{
  "head_dim": 32,
  "intermediate_size": 832,
  "hidden_act": "geglu",
  "norm": "rmsnorm",
  "norm_eps": 1e-06,
  "rope_theta": 10000.0,
  "qk_norm": false,
  "lr_mult_up": 0.777,
  "lr_head": 0.00774,
  "max_grad_norm": 1.0,
  "final_lr_fraction": 0.0,
  "doc_mask": true
}
MLP neurons of a small language model. Each row is named by its layer, matrix (gate and up: input weights) and neuron, and shows model dimensions 0-159. Each number is 500 + 50 x the weight over its row's rms, rounded and kept within 0 to 999. Numbers have three digits each. A neuron's up and down rows have the sign that makes its largest values positive.
A block is one neuron, or neurons of one layer that tend to fire together. After each block is what it responds to, as a language model described it from the Wikipedia text at the highest values.

L4.gate86:443463406508471510434496481504476521511574578525471502450543453503579580532500496451564448453409478541491381500431547504550522593436452407529518481466572504479521513491563474482442468483496437461424457606495554575440546603479483551524489491492471468532476487587454437472519377511524534432546386549494481499495466431431527446416505575480457596435458515472451549534537557475442489547560431583600581473456462503557499492582474445540501556471555447498561453541433422463515470535507531
L4.up86:505454427545499570428580470544483502494555511606501551477476505465448525507513511488482465553500512541545574514479599453516483451401527462496519521548508514458491538502584498478514520455498519546497465612486415513474469545440443528411478541467524467517449481572511454456531382565508543473389479452516453512548432465349435534508479531481612597484498486449408476522554534554396472400431584465527614501546541522566447582459567536570473462489472355496475512523532468508503482488453524
L4.gate108:550500511456490499518519559531563553474495475567512491447532525474489492536535501461520523516501600588493488491587489494591508546572515451544610413490545446469453467551526559546449564429490471551575571516405469587484488499379535486543484565554500502426575498464463556483409519513476504475546463557485515473364417537405463380475499531433470542567495522491525468491418526419548563654449505457556559445480431522394471559480471507487517467522567501482455464565538498472451549578449473
L4.up108:611512436483513481572574561511485557467514494608489544463550582491429538523576533498559558478453577557448537453527468471517579592514490428474619401530569456491524440580446505570462502458481524567481549571488508526569530481417507415535499557585491543520597447504494537477480464465493403450553416585447538438429443458491440445536495574511517515503447544529513587558383461457448487563544498451521484490537451510412565558487594504472492481467480494525529525548513507445552476580517450
L4.gate214:491542470468520578413453452564548578562446523450445506534457518439447523561464439462421427466458553503491511487480640518529507465475585536506531539454471533488533457527466433501583464518549543522483500528481442509529497509407451498513544528553542473437615526482458511491440521480511393420493512550528505460408499411474505557625451591453505447533444543560526499515437479381466478475451495516474558466401500463447584464534429616583470574513485543464560519524439512400553450527436544
L4.up214:516507511526460368505548460518513531462450549532446499529448464442484474486459500535475535540599541500412476422509563496534556323549519453473417552520514504525513411487414526544444394453576497550595489542513471486453579518455484439413528507523493628513576436599498534530532558540538563520489521485506488540417449492519463454392490527538474579532524543515501505574535468475568475582446381495481510503553545507598501504502524514423542479510587489501576510520548511478485386520562533
L4.gate304:428399505575486510470467569614500532493523591574466465483534449468593564582436384483438469505509423543474477502515456470528562418512455473493444440511526563499546524549561550499520568435542444451522427511432478491478571503483561476499577357511499551489496563470538405443513580482444561528438451450547507510498441553483422495435554513535382512458404532504489418469575542516529488519533450563565525599517513509565494503523449488511509499502541399592485468533558461571500509579486491
L4.up304:441488520526476518563494556575445528534533515528499522487476541478510539570494392504498483505494435520486458463496413415453529471422448451457453427494551567517489530561579534505527566434536533468488462435457469468556558570439569519462618413473510534447577602506522466413434599504439520560413416499486452531548528588505387439443494539520465463435407505558506424472513540515530508489523464534578476624447521513590563545538408459572494519534596456579494425528542490540510502495492492
L4.gate336:518557406500498469599606501518410443612475592517576509426503400451466555484508514381537572551521551522613485519558485597537369616520510514468484489566559480565570562499422551472538492395549587542562497422508455476436439501469528562497508456491471490482455487500485458485419517426502509457490475449523440528428456468481480470458556584530398503483490529443532437570488463441534477436526533594518495529509516523468500475570451478463467512477510513528471510420506558470459460547556501
L4.up336:477522532446470468523619635543435470541453421445551494504526443463509499490497466505547515538483477493555532521554441600484537475445567474516558503494513571526556555603575455437592501483501477559547515433508455496512452418483515411462450462420530552532564494541491523437343574414493415463543537515537509459506549560463413498571514477564486467498546561460506527501494504480524547363469514376515598536535583466432537478566528532533502447468474461477476471488562545434445500554566455
L4.gate376:517488412477501508506623545476541537415571501563374492538633505470551567554479441475469560497437522449519509587494569475558545458512541479594479567546402592561487575564556531491502559489559436473455503453510507454509486505569513543401514540572578594501499429493411475509463485552498536510553381491475454521622477387506468557517519577474583504500499560521484407480508577486455488522426519523560531500507472532548564547460476530569523469536481463538504438467496560566492482510542463
L4.up376:440530521505394499524566564498507532458515462507560526496553520510415460520442461515539526511411501496512437531451507495522521460506582511481624504499483551620506509539612467548523436601505553407526486506527538461478510453557513440454505540473539484589515435531464524526485449463475496493501442464425532536631482414526448569536507624591517547564554583496455513491492478541468431494512606485453455410577567488419599479522478435424456485507393472476557388506519505580520494573507497
L4.gate405:459580551496605477519461547549579458438490543556538452455540556501536442544475492539485498461488496475430539542477474535525389556469429480484543546478505431443518505512546550468469486461446378522483474536494472447513568551381529552455532417459501555537465539455503500530407519519479388479489393498434510463403476570522468489534582553537554535505509437517509440414487496551489654454510411529541464571493494493460429394455387503530483503527492535528523411519511478591585504594535465
L4.up405:537545528524580497458485542531501530550517423479514502506527597457532478524511562486515459532465493455505533492444455567434504461438425449532495525551454478515480450404587438471609477541495479405409464543478562574474514552469454454479441473569495453428495585485432642538424472536538551472530491506562594499453554565494525540487418490518538547571488438483522446512514523501464530480551425621519533531512396545435518529509471581632501494511479547565630438427500542464464474559572434
L4.gate491:469537481531485529493519550538490468392488469468513469433688426543489518479608587423497536482460580575513455474447494497581531456500451536627561505505490420570535480455531494471479563456467518497459512574451591572493516606521501651469539485592451458559514539461507495494475476453487529528429438495489507571483499482541456427427545438514532575430447501497547493471517568531622463568462484461512553429499421481442492516556544431534471484469450565565504519449424475482489508532481537
L4.up491:476482504453534547557539532488484547521555568536415505482522552424477577508516556511467467545577556557504430556506342512471497516434424505432475445456482536542522458485441556507444545565569469583526480551494511519502543525498393499494402522527520536461577395600454480524591562588547460487542482528505522453539561379498519482525449513507462480547512440559409464506524522568556469548534431519440517578548516542559436421564506568536457507450574484443470442451427486407458476439497603
L4.gate509:545414472543379437524476506478459485603492486511490495430418472440472538466510507520539431464495503528448432540455551533541560536503350461581472544538526474502469445508496504600595525423457524501549457492388461480460522454544468486583456499564506641494520496525520584467455539513520531373508561473456479466448488409541521529573404523559378598446487526511590585528530583547497468512546493511468540457491481515496407443464495537564538506431508546512528577494437519484470500520530549
L4.up509:517595475480522497445505542469554535481631559479568574481495424486438390483417508501484374534529481517548517599457550460527479527602442450525419521499466522410464524440472456545558515380469422484482541564477481509541409521510493582431486517469479522542440647354571480583557477557409522519551373466449511454480491529551494484431482544528458544431505547519493454436498533507504492535459435474545518514567536487505464487550496523454487537560527491487565519480528555480526501508542578
L4.gate512:539504476507537540517501485407453492602515405425491498499454472495571506538523510580530514535545544483585394513401539512574422547476506471585507530485520532448502530433569426463502464449587540610557502564423440492396505485552527453457490481558391417485523541410577523480505542497538479426428417480550465503483475490590444473474479544440582541486592546518501397426485517447505441505505457436494507559593492498448527353585479481480478454500506528508563549513447536448502482445484505
L4.up512:517530446474559457518557420499512516571451443471439461496469454485502593493449477527540542508489515456523469564402508546581458587501470565502466584418552552500477510508468451482553442564551448462355397570445510549466469468483460383527530464471535502514597541507533446448513505447440481518490449466535460463462602481568527352502511505490541478567469604563547562400516513447458499432525469472563524457549481545538431495525567620492466533521519536535392508510508538443506424550521441
L4.gate541:472484522486453429568521476547477480532554520568494448531581497466583568521602505539527517550536493456603539540600487527478483499511475476527546579570423486536597489601541556518460569444460465632490523392481565457503493473456462403427441470516458484579526468466484549492486515492574602524507387523536525512559388501491468449577450546587518517539490483470532429448537524570533509504465438517615497509515515537424475421518473482433552420488515418447525460527538514541422530576572489
L4.up541:592468498466448434588527473519483461501506506590486425594485478477539585531502471579571487480484489455561597536529451431532569552526494435463580528507397481532555491594528561492464505375472494561381498447559519405504488424427467485406503452477480467571574406517474516520505490465598515581500427535483492509513444484497418444589378567534587460561425528490499456525494507567510544561489518470596514531546479540436568456531497510464488508490485447496432456512530487462455516535578525
L4.gate612:484533463620518550465536476501446561491647571540476528531491548487463524531543612423494580593501553516507474438511469544451558487551422490523546467516403531483528567397599523444566482456422509534431482447490558506465525502514502516553491477464528561434465449531599552593594469463449468555542478454519538565580529542535405484446533480506460511510527551542486543551410548541463509468528441513583598483568504561529578494439389511548538471476511535565541483439476489399464511504544506
L4.up612:540567490452474537506470381456469505493648507568524483524527481468439519478599511398556600533515502514552449473559401617561533464512511475504568518425509529538525474493545578586480490479469457570511493437443417517506436493565520469502527518461512570484538525499474606496555518461501513420461506499563473497447490546505407530475561551561590450498558550506520474564374530537497518484522520491591436561525572503598540503467481456445464444444477471506508510508437427459482406623559426
L4.gate693:563466514515445442545524561489496511494519447475432407514533506518490466507480567485463497542539577513569489515468570572521516524504482444460452521480556538517537509546475522525459554555531458515560534445546496548474481511484426381451537516513566603526525651430411507543476579492485527473486500491524576504509447525445396574512498548596449499642597443559460457488468516517548512446583488444457521505656515560497560411551420553390469462460495556522508424537558446524451491553495424
L4.up693:551536413448485469487425402488523463393511571516460531529528551515612466578480492537517519514528510543563514582481515547561483511482486438530516521456528415471489506503486497530473540545645486381480433511585468549489547506493488431480532543565446479450531519501461508591560533574586480539526488519531358499493545485468559504455445595479466489387425508591558525599427563436532429431548391543507452554483504586534500508440490507524461501564488559427494517464443475401484515504473479
L4.gate750:513469480533454581536508620494484463565551489511496501522543407466459567624370477474410528461474546537570513533529487448499486588453494422536601500447459475551485431483564473485467520496596555539459419451578461463491556581550461506475542448529584576504489440493419502574497484502541501462434458515516539423566514528468465439511526528430470515550518423541553510542434527498545559484586518506516428457577481571416534550468445597534490515496613467597572467497510564497573482517481427
L4.up750:570481433560419477501598458486541472568530492565496507468459522446467550463491449391502507473555514462495498436482533523500508432505469607416512395520513513569513490542445482447496405456478495538404436556518407549458457506470464502493549613544525490498464531513414523359455518505549467482589536469479549438590497497531452570539505541437528587514513385511558414444496418500445474470498478483495500423463557484591599480529434566486461509469544435443526591572507493521473470509530607
L4.gate802:504504395655437544545525519511474517506549504602488572492499357440494515572518519484540366453488513564455556564457467560466528557429425621590473397520544497544481508564563580551526480484436522528399404439525477479509523532468429500512477515558567489494539541447530549444495470462486500426508443566598465445535564484479449549534442509565425435511539491561515546563462526499521506467497472523475500436504452542467476520469466563550456442515545475502480405476458424514500425476440460
L4.up802:574544529451491444536555479460527451453490527507474509517515464531496588483457378451475447470542541431515455469560537523556603524512559424475514508456498431525567459486573541489514521432589454536548475519515514398444502454455515520420531539497584534498535452577429477526635464511582440459418534495397510512468452553411499448527464562559497517503464510463353551453558552432467435524548546447566605496549562482533470453587548461520500526515477427438525473517432545413557476559480443
L4.gate817:471499472535587458513528562553412470401556482507534444521467542435509497513460515523584490479516463506400553552553515525501450536479458470453454494516420583554512439486456500598438502479570531432461477530516509419571471528387519491468500517535460473506494540584583560444529579497463473496475496560495505454507543511568466473434477540502496584474405530440545447619420511409426587428458383581524451491462504492514473529557411509458552453447496477582520472503485500350508497619514546
L4.up817:495474467539424557471658552582552427445506509607438478445504464516517555515515445474491442446526545543464460554512486523609505513485560418503463464451517484572557516502475478526448495463448546345420528542526483500538515610469527461493501542466464477496484532482579484515514529509448503470513502442486541545491538457395404528565550504591505601461555544497448445439555497510548443458585494530525483402489448519419487482385526509528427503499484482634550516385525548459561536467493464
Description: Person role nouns

L5.gate655:373483436439456555453526536491484565605479555464456547451556460541548449534554445533499589507440535473510591535590493487477536500417428552554499541492398482446471515432490597456470534510472500461566555517454565487433476545490442620404501475517603435511529456463505467531551513467563563511534566361546441469511495552430430428462578613466465516449504567522490528480507546581461486508476533508506476482490478491469519512433470536452445405516502413486542535573544435462480577543487518
L5.up655:433586524452471515488518590488482620524500533464504500494446457495547463527498596496515628524437582449556516510460517497534495422387441591536591459503439511449443538439487470422538523530438484477551553523432549507519564475571459554515494485561498454497496519554456483495541436514551454512485464437579400459481467519472466493493578606430483496475493550545509542484551523645453481474550465502534502410493438562470483455392510517500428412600532492504530543511485404452482547601442568
Description: Initial capital of names

L4.gate145:559475532488440455504573661522531506557591506529479496471548439554598427445519529559496540579502523381540525557518532602523468559511444535580452489444533515495571535498513474555516516592412462429533439537501491499465469514486540476447514437463609466460520495517500406514394481534471545540527498467550498435526541521475370552508542572498482450589595497545511476432538516430533608478426556457484449483575417578494558478471564468523463494466459484488452525525490509543506544555501396
L4.up145:529568532483385473397500534496449450484508510477489496548516470494537500541596568440485525445520551446500554518490523554489381435490624453497499451500491449391465456393516551430569522549491468565532446471539468508511511536457486481503502391437521571579566509527439407583384599459495469507514526500524470499534518581455535572532466479517463507508603515561534423515518478552500469477478496533505436473513495482431400438473493426565419503480573483585402499468534485579551533470398438
L4.gate148:505497550405504537565622511471577400454504498537475586464638485557513439508542569551492521571516547541482525445507542504503395523468475478523566422539456503480587559431543529468538507506413549529535617580540464443351567466558441470443590515561443429551483519444493479508465451484530590493586597488403483494489449541516453489498509499482436537495569528512479419560465547500489546558486472403463439597437527505457485401522466451510493521479468489458503520526495482540539532509517509
L4.up148:439494505553501471465620454541516507595511521541539538518526483501531491572472585482591591478422449485537542519401542546583442441460437462485472439508487467442560514516535469468561435491461539589486646541533485390462546457519466518543558540527499445554473576439539579489477498448563506528509558466456486455543471529510471507533396575424551504507500533624498387515518481538492505529438411465497471572428560527532561453460434521579416596457430524455557542482509534484503546562541490
L4.gate150:545516558550368638505533568512431514419505423464554474469450562569503555439561531510485538505473581493606457410597544548526452459451496451555540473551528570373571493495459444463542570552450480535488528519461502567467570531568527463417494492456498498471539393489515455456479497458489555465616535501500451486502550523489522478454582502550495481504605463548551424542532472473470530507504541501510373428482512454489516445502535528510537514444445540570545395506425573489472552455502562
L4.up150:431501487460513525569680421574549512563558450569462444559622552463422492490530449416520548475520536532527489474588536498459475473556596496430499521554457467484566538531382469540564525545508449551506459515501401579503502479493454489528579543544504462570469346551490482469464466510566457536489524463507433524483488469541462497487568482512445408571520544466547424502491384491531537572558534456446475492509513551447494491570486547516556542531560507457509487563538580543504604506479459
L4.gate223:505494531427593522521495471545474522547632492488518541549601401500516516416633414521468490520461426511457544491485506491534540456493518501506521427435376499470548531547474487462509452574531537526597564423473526565492503442537535500473452518576528601501493515476525412481486511568439554533436578522572616472503505460558505508557557507462480479514620490518507498451585581481381506552521531531531469496484541533485526435538505402471354471498467523495405498517452552490497423440499461
L4.up223:567509560504523532432437556534583437467502473474531485592648447542577456503560557507383494486444470512469558431658476518498546484469512488542496432448396478484471454544484480523483486579495511491560538504434410448458456501562549514495517497560583489545439492442489492521470485524374539492524577446438564517464470498547501521496541414474499513575516473480518486458504557561454559443429476496512569445542506430410411578598486417511462493558516535478523489496440515594483461481482385
L4.gate334:503517507523456578461591594588506611504509477506532501443449545547574479472518480519530620492448458494562490456515469597516557510479389547550555409533544473469645530475489487526529481566502513553602445553475464483442512458453590541540501495538573530549565517455500494449466501405404537506505508498517494514550408536465449494537491508383465439481598437581467529450492485590576433500442497527442460489470535577415478451475525528467472424515483598486532512478408431478461506503430515
L4.up334:503495472457416562509602576534482524423529461419506514441511518604472476490465424542496579540538525532435524461469445544510423547478411501523505449486519453567576456446505464574507486546482566612556413545430483503482508471507533466498539517497500557542511440471487489415522432423514548409518496455520433461517377531507474529440454534416458522470580402535549479533494492588553480452504537481499480394455591565392439410400456454455528433485509556542482498445435470539529491484404540
L4.gate347:444500505416483526478457443499411563489358470518426477347595476453464465473577514438538503592489550467437463499621549503540512519491465615543440518486550456547488442603385477439442481471456523536447493436426574455536549529528504527382516536584513444509479555470551464514485497506507484527386443454508541447452492468507453536476534516464509462572492539521536485450592514474529495399553486505521447495533520422469509494493480489494430541426511569504480496470540531539448611443525425
L4.up347:519535478474452518510530452562507470511473526515510426472573483465463541516565551475519554525586548457472533491520514506495496521539512530501546519503522594527516507442447498427463575554461582552348518438477474489572623564562359614526511460478441572429558517584519473417578472487483463510450486484493458451435525497488341517577378552439487453481477505536540495527495599447594511555514527585544481443511510523519534503503554424469476536466505525537481417441514517375537524439520499
L4.gate366:420551564493575479552604472502452537444591538521493497546514497423535476428560454491490517576536554433501459488528522458535453498394427607467480403382469447453552470505457410472534523547567473522549446501537536588499546558451510506509475440503465493493467529560508452455513517539515472589482509477579478526514514531575562460471524580524479477581614458525493389645420516516538472484555523522563507525510484479434600481468431520545521488537379537498476492563530421462485579544487427
L4.up366:412487480505601381534492483477586478484573519378472578490449454468517594472547487455531467553569503495467479450479429555463553463417393537469543480548507415519537521497481523560644558446501499443486572515510546424485505521441546502481499590455452481570477469461408470546531505492559525508385596473485444488482454587533530390481529470455473497430587564469429460471514475545609502510530520565520558539533423566502526496507540552432522450518508546579480568546490436469471551483488514
L4.gate367:468448427624469549468614547521500506518500520408533533491516442513512549521515503361523468486468520543455511508485529583550558448472442492515536417449467472401497474504537523409585454584431424488577448567449475443434523485470515453542524489548505393528436465475514522501561501528532615472493546476532545479490510549568446502474562582383523489548390531515387521455519469463558542506468567528474483566512565440455404492497525493512519447471516490486540533504561561398410464584442521
L4.up367:524554445445529589422478532442523576411631437552576471512442468605505478570502454474522589526433528465450545416592577451485576554512452437571567497477538536489555445544547458467554476467525489420483523531426568458500428513476471487402514473539551512575488515481451541545463464524502448524589515455580461524428450529479520512555481572452507541463460481508454457491487439547523471402522454441572525415506540554519461423610505508442533522579578588544496521548462450517516533466523571
L4.gate396:527544576434503421579534505476534579493437455484430521493524504488447475484582476422527558500537506456510527541467550484521506479478648519486509420547451487491493442539464470418495480565395435523443515567521480510506533447531488491399511490512573595547572481522448449467489518561467472563542484514529427337442511478498565535454475623570476410555621526532583461533592513463522535526515498423478426549586487496429513518516532500487427423458501471481432491554549497545595501430446489
L4.up396:512538492486468425462469529499546522511525460467581513441494506552464427460581550539532546555522461413477449599565616513436539391467549580525471558608437515662448510500417447524493549561438525554431518538477469533445446495489545547536494492534410483503499516472553433528463571516440487423494620429413504447490594543500464517475566537467528454531474608544551500466549497527502524562458493413519493403509565429540503491502533461412494413509470451435534476495530524558516479444502544
L4.gate413:452495542494483516466488448522554487433506516514548554513501501550592470549556534551479485469528539424460532498529442432426452525507502468514483484458411596498590476494581605463397539549500464488462511508537545510484573489456541493594477446577510414558622376481590453545473506527458531457544488498494456570477443515454436389462407536430520512552496634485533401556474550567499584442485535475483459459538529550458489554522495445429443415530504551511488471596471460431474548585449495
L4.up413:486447562559475446532508472470556470538570499458494546452404535435477403538504567460442525490575451483527425504479448448413494562532535434549418506522392514465522511478567572521426514552478579538452530584488455453507524558471451498557449512505438448471621436485437459499482520655529492477533489463555550494511432530481453417473500518419490487404475621451501433482451548581534507456478495495536495441453490579414491518496543450465547478529514510532579523477447475464500526672466549
L4.gate539:515513571461432525520583568459487519479476506556556426497525428494475520566559555483474530565452523618471481469499553456508414588533602455588489367506480544513512390447479476490509530478466468532475542561512476562498594461464503431490557419466594408497459487457477468413503515433400518520479459490513485506427502462418503477488519520520419518549557462588512448520524554420402569484621522486473489547465505542405555524484543443514366435563443529580434488513470494517543479497490519
L4.up539:522614456469449466503488497463507526486527588489589488525466560490444499544517430439516424558529522506505439465471552412480461465424440366463434438466471530505496410446567496556527516520599453481469490494592477503580543506547450496455522502442521465376532488500504516379403547527503427452426501523498612410467562526438475523479420502570490541410477366577484512537490546440536540490554462483526476552512521585425568497473531453584519517496508578493484488453509538506517388526492524
L4.gate543:491500559455519382470483470453531459503591461529526515500474475536530557508575517429427491513529484563550534540456511440557430527454521497536579474475478555470415494541609554471537476516590454462480528485558413575418495505519460435402517538534587570551478496577534349518490553402509521619528595483539602465553550472543505497569472462541492590563556508538467499492535449474468517454588517455420393557506477619470452537524511430573501544487484514559451504551483499457465476508520482
L4.up543:481507526484486468617581542480607534570473487338460398417581456499542484585510485486505587477572522542496565577517492470500536509556523534511464429478369469491543470448547584501528495553489463481485469553484427433494490533431495488450488475388490486582498436573439425487513527477527486581508620461457449527454516451463557482451532588529506506448552529497441403459511470530530481487469451502515416528443473456463497550454516402422468469507552589490392489478454514516592518519524480
L4.gate652:481376541480552574635516476499509607578566493446559553429520461515492562515496441518443509489400518513637437543586592521465409451580551528503545547516536481491618457496527497508541478539452529511523474507553491486423447566513527466522440510498501449478526513471483511494490553487405536448496543498520563502510475522513542464565565482480471505515499464489422522483459448473443434506461469426541587468485430428367537495482509555475547442509445522497558509452599522602419602601479485
L4.up652:475483538434546516517509461501526581498542453457556626486463547480470514516456396475471496416482520461578456571488573491462331382449588555488534516491575449540536437468501429474597437529518482597494405417512499479442473490523532511532522460575581469553486513573484496450416536474453485532480523470449630463489534489524555477559519549474476519538586548510402548486538476481457475461487429472547564520542497458422450514500495602529542484517392532520475528425595504576508514536491521
L4.gate740:419527456466527431486475516549561512536542521444539458553513498603472503613500488388455508441448597674489491527519516574494503509528470485506506533524558470465485495404410462424493530540535491499514538481499425520484553533469475452435532502568497513568438482515477486490431522471490552576532484485559527547594485481546519525407610452483515578532558414555512497503478517576529550448492492525442524566483443507395594402455511449525439474465494544641497429568446415491545540460423495
L4.up740:411446520553460495514510538397466535515510500504440649434472528502566597509568591441477501484430482511592562555511432494437531496532611498432565495408469610506491508509499500444510501492518526470473509431471417562448467500551498499457507460532611489513528545454495552524467477538433461502454447539514498471443534503539433386505432519507554535468467564521506533532551563467478495401451473481434490473534450477453478467517524463444470584481430564487609546460612568416551634535461502
L4.gate807:528454445559526477612440521450459567483602496546473482538461456474561525539537420444482524487552547498516446503507495618451435457511597471534454499500435585468552544517499401523469483522501508513536479561579402540430511457421432543501638533515518476488603556474462447454439547498530563467546395495445547517477494408448508503494576524516576408479582468509535457579509449493506507553485442486496448462531524544431599530499522520446573430478610476528533511490522485527412557611484474
L4.up807:517569548490578539512509604541494529407421483456523565547556493432415553535485505448468494547467524563577614501573523633545469520517447478484462544505498451519478400553486454500551495496456380453511405593561550496471509551514562470510440454463573548471456491493555463389515489481432523461422526452509548492528482554548496492574541499484517494512512474578509390499546509567542432461479513567422477520539371504402481542535480527411454523541530513539475484565456576526598515493422465
L4.gate829:493453455564517554549584549441504481450535460521558486540529521475571514565486472354435462508404546493604445526523580546541492562454450671499489531502494429509603488447483522382422476542537486480494518566499504531385519579537539560449439474486551475493513500522460468565460526545527578458539543486478437535505518448545521486482540485538523562533540575454467411550494464476516507485526534520450513494520509534381560594464372566429468508567484535508472509479486405555499551573442467
L4.up829:504388446583608438527537507530522434523524482433497481567518493409557555516482428428393417489464473511516525535567567547520406540440484551535504429441527467464461494526566487517381530552524488449518587477571492511402448511482571566538459539480574445496419587576476463534502451467566548482559568518435496561459457516519509398496467473464497572520462552490467492553541525491573405517496512488602519571476562528473446536475438521544474534526410558485561557497435394474532516541458546
Description: Capital-letter name starts

L5.gate507:529573478494491537452507424588489478535521593536485507546544509585484504513536415456466476508475513584623502473518536508539515465495450450486490369505512550434477427446511556584490522393523464564491461480421444565536517478494469471457447533449465503472501448477599493554528421445549525392465466518539556549500458488501449486459543515562521556485484511498434426490413504527537556472531417503469461525375482570474464541461388380504577367515427576559525450499544481415523526538448438
L5.up507:519557470598450541532502530493503467373526480521438572426568562474540439504582481545582459430505558529536475494400624557521564474458431492489638536575550443469526495531513536487496453533490487492467479531532456504497475599412466493465471393588492543585519511561488611481499488541524491419539455498502486530580446515548509564485553503561549538570581624475504507492530481452478529473443476456472487560408560489429557521456476380509509440496486435551513426480482516514586475510448523
Description: Occupation and role nouns

L3.gate498:550506442494544447478545523543536537495532427472514521484591537577535537568459496483488552578462436530522517527442543549495584657544401528624504597467536607548443462555499417527504507417558526542555524422457550514529510471568541544360457493551555535489510511468498499559503435456482475488527500471524531523544432524463386454504485491480501531452472558579499500477449517440505452587502475583446412489542496454421550450582514457458517527569546451545528457559472589527414442530534558
L3.up498:457470592487424506483556492399500402549628609539526545478506575536581552543456409498554469537529491502554562526415506528467466535534506412546450492497517488517509482531551474629462498608436503518481487478508614483486494502510497537442492460562511508434534458546512476525463516461435475470492496522473610589535500472465503561534488505452448564499596597474430486583538493493538522469449469477585505587574494518563442522461492496529411452617478533563502517586444602441492540546440544
L3.gate618:504490445510430519584508593397473451588578441513487551517472489488563556490436447428505447491509515457536467483475504525491508597612484521459507487452497537472458538595524647531530491471471422485556480520548590401469502474516495481490431503430369500565509626524507494586593424417416541481560453499562503530511452527460494556558473512450564516433485520529502387444468463500440478519494486448591503482534604539550452472505502532494552500437570504499501456486471446430450512562543575
L3.up618:530503475548494458557531508513517417492417500517524476547488482506477583548450385430537483375497548448499497515450467600569465531578474587469559560522511459495521492438571561546480449522469523560495477457427529576508535489483460503560473522529453454485504584480418425307436492466535471489566523486577472384540511525588550502470547480575532506522530517469437469436497478499543487481548382548412516431431409459491545481461533389503548545493511455456420564542473511479527415528485513
L3.gate620:578479523452487497482457549508502512541437432469442473493541409533532519463495569507424575429493467476530597683569586478432498490467510453512533538616489502515459553575588532504515493521495555422549540494464522478483497484505544534487557453553452470513552611453479427535442486488555504541441464486512464562506414467474432482515531509564589433497481497459538500471404496461523560530526536547568470406400458432503511451602484428518479513475475435606534525658536525497541507559463523
L3.up620:476536496592488520474526448486490539535459425459466442452399463492521515438351549510513437506433513562506499554445559560486479393500471566457433484482503534486416484545439528593490494486484467458490563512472546491497603533532479442513499470489500570470540640492610532465479566508499504505536508509502459449564438475505618540551524544401517478615511492484491633448591463645543485444474466547490606447520576499507553508464494597512542575554514564533487483505489535460454521504476473
L3.gate800:525517455558619470407446481584437542502435466542497476392463449541506426459472518477480516553507464492539521524429546593525458534490541542528442497530512490463480522468488448517380400512474555508454576508506528522419492528504481605492533405461505474444408600583580488505410514509472475543440421483483461549469474535526549447466541550456476521516453536512520548434448501484408531509492478528592510447488546459430422490604423570510497561565519485509501478464501426376383508586571531
L3.up800:541505567597498417513478442423493452443447457470538506515483458399442490462430433478503529482481482393435472479451502538461458477402410436549448521460465466504417426467598475528484492561534594541396558490494497494534533504529508522427528455523497564494583525578542553442603471510591493440409497501501462456527524504533578492576448590542437491492484517552524480493481529486500456392418571463489498406492486453538498474566449622528530432468499444530517564551451457432499410541435545
Description: Possessive apostrophe and joiners

L3.gate37:438448510494491453499510486476470486447524489533537539561499406533490493546605529511466522471526446459526458516607513486568509546440483421554513467480426553573492464463504498505543567591585510525516574498479557464433543460562567493474579363461508469497481492486524420504501553470411393520417526401524483493506456570491504523474445484423431531448596536467485439488530452550413510564502524519528536509426416524523395483522524478478383485524529547534439524583514553406469609546369556
L3.up37:497578528579540445533480425591556514466573533443486499552486488540446499517554500596541506485422514536484543474490394514549422432465524529580486451462534549467473529601496543558478444526530570451588487546516530396578471478474500525510448516496503511578536388515567502491481439602540490446511555494498518513516458537529473488519610512357471454460489516559442451412491501573505588416465581511461522422567501617423462438522494485527500444472538466504541498443401468529460496473583584
L3.gate156:468560465508570417440498415564492496470443427444448585480565534557513492534599458551522549596501494426487465546457534489592514539410507624523431483524506568622542561449462550569492557550542523451531541467493482550453469516377490524491499544476447430541527560407441519511487559457465493484527476484521432469540558565509519568543548530527473600536593398572507382503516525499560557527514494584517526446449477504481514389508440505471402487474490513482506482492418550524521433543532516
L3.up156:518534473502400490508511440562604493503552478557536499469599442502460500553507463524494529462476459491514481545571460509540484457533553444646568362390532515516494468506563540482488531516474491537505456498548512569479553387617474557614546559485589468599436463454543472480576510486487496463594415516452450488425526513383535447481505437537505552414508491501442519455551427633463534519483543403505519487439525500483497511438495516461431467483492522455525471510468464462611476547474502
L3.gate165:474575461475445550473505467468496540470501507466547530570561515458437467494513537408508554442495459497531497481485470459551439450425402538534473474447510530473554522505425460484528466613484505528556471438445489441476569567549528516533467500579507493494432556525458473534621483473488493486541587523574468464432446551469443488495481534465465538451613508480581422462450568598408674382514467492476557411484586500543546434503505564512444547551435485504528553495456577420452577560484445
L3.up165:525488458511537526533577556473495612423459431426513479463522490477493512445498451549511484509577598568500606471492581473472454522581510487535478510548520367468508598487537507495550468489505451478530446546482502411445525500543495534533496493525480544565493436471453517492474548519426550535571545494506481496396436561472466535587567498420569494464603460468449514598475577551657455505427582473464485468526457518488499545512489478387473418479499490546433418521445392535493530515460613
L3.gate416:517413502545473595526509495526463489547532618517485471446500525496456546485523577405438517597428591534408477480514539575550478533469371487512425528500466523407545401572554582479568556496366567471528446548498546457474511514542556462504457545442513503603529493381562452523473529520448540446542398543497525520515453562503492513475475540484519573535505455473524517442502452504491549500514522409437430510429489546404413489499517600491464539471526497587570472460488518491405527504545487
L3.up416:500522564506487503453544540538521542497562404417639551410403487520480487462504461539406536529500467496439496520423573523453557499546490512572542517513568517443560608422511491537469415485489582485516396513486495506482504424420502536425539507505531601475483410480461546524437501524508546554506562478420600468500402532510526511465499497377501468462482452495488335480508400551473522521456502466506459529549515521558510481566485544471503538519495539525464491522456463502501610540488653
Description: Proper-name initial fragments